config.toml
activation = "relu"
positions = "learned"
init_std_qkv = 0.0495
init_std_up = 0.0709
batch_tokens = 32768
dataset = "wikipedia_en"
MLP neurons of a small language model. Each row is named by its layer, matrix (up: input weights) and neuron, and shows model dimensions 64-159. Each number is 128 + 24 x the weight over its row's rms, rounded and kept within 0 to 255. Numbers have three digits each.
Before each neuron's rows, "fires in" lists the words (lower case) most often at its 100 highest values on Wikipedia text that the model never trained on.

fires in: "division", "center", "central", "stadium", "records", "star"
L2.up450:162141162126165113102146146109115165196137071126113152152125139139122147133122101126143138169113133140140148147135106152184164129101129145146148105152165123136148122090058102141125144133139152113133117102121113132088133102156149154191117148135173130135162130106111160127114120111150145090

fires in: "the", "different", "infantry", "society", "independent"
L6.up172:089156115119133103122152121134107129153114149122084099147177132145131084126140114133155103113077117094120153110118151111135156123110124103105143140122130160172125116130132117084143125149152111160105146131161124106112153145131092083127092143137125157148142136124115113133121127115142129167

fires in: "an", "due", "distribution"
L9.up395:119180127142119126104126119094114190125121129161136150140115127096119143123101080151118128131111108128081119148149112132142114144141130138154147199096114157154121131115143141135098090107102086149106133106122165095099122153123113175118153100159078169092117153085136133133124121103145132091

fires in: "more", "most", "small", "professional"
L5.up292:102120126157164115129102117144121142075094094175120140141120112129122151162107109100097142118073137136124141086137121152169153126166140176142132174126141121100114127125119113111104162127136136118112100137132157100111128101172162173120134152157123101106121111099114112135161182141117126149

fires in: "football", "footballer", "professional", "international", "people", "draft"
L17.up16:125149143088148176118157179142149155137145120135164168138128079164109116095152119097109121129134100119102153136165159107175074116113139131130109155116094148135192117154145114163141122159086124133131143117129113097114135135175152167163152135116135122114114108106160089127109120097140126135

fires in: "women", "bronze", "silver", "already", "remaining"
L6.up352:141112166134071103086062164131121152117121126157125151110139148153132140147130085110138124126118154093103128120112134104114128145152106152134175144149138114160134121135111180106104112137156082150123128085122100122107139156128140115105122129093169139101090064134109092128150107099068128149

fires in: "a", "michael", "two", "jesus", "despite"
L10.up181:144123104128161115156163179144160148135186128139149131102119112127163127140120069104138174167097153114130153123124159121112135113173124141114134063116115137164119105124110104081169132127124083130078133157135133125129146137165134077132147135136101129101088112109134149088131145132139127113

fires in: "footballer", "player", "basketball", "football", "lawyer", "politician"
L8.up366:151131157127180147121104106124121111124118074168129116078123177143119109117112122154117125110140110115130086137149125175158167159131116172146126148100140116107163134141121160135112101132102132111130175136154129131110123184099138163156116131093109109070091150114091152158091084157109117108

fires in: "they", "there", "these", "thomas", "their"
L14.up573:153133131143130084124132128094098140112113099118117101113091119135154136127130100125123134100135127091099135093077182119124155085102085105126134120116106111097122162068116126072163153126068159088111162125142125083151122127127121135110139111103112160140141099123121106087111096093121125144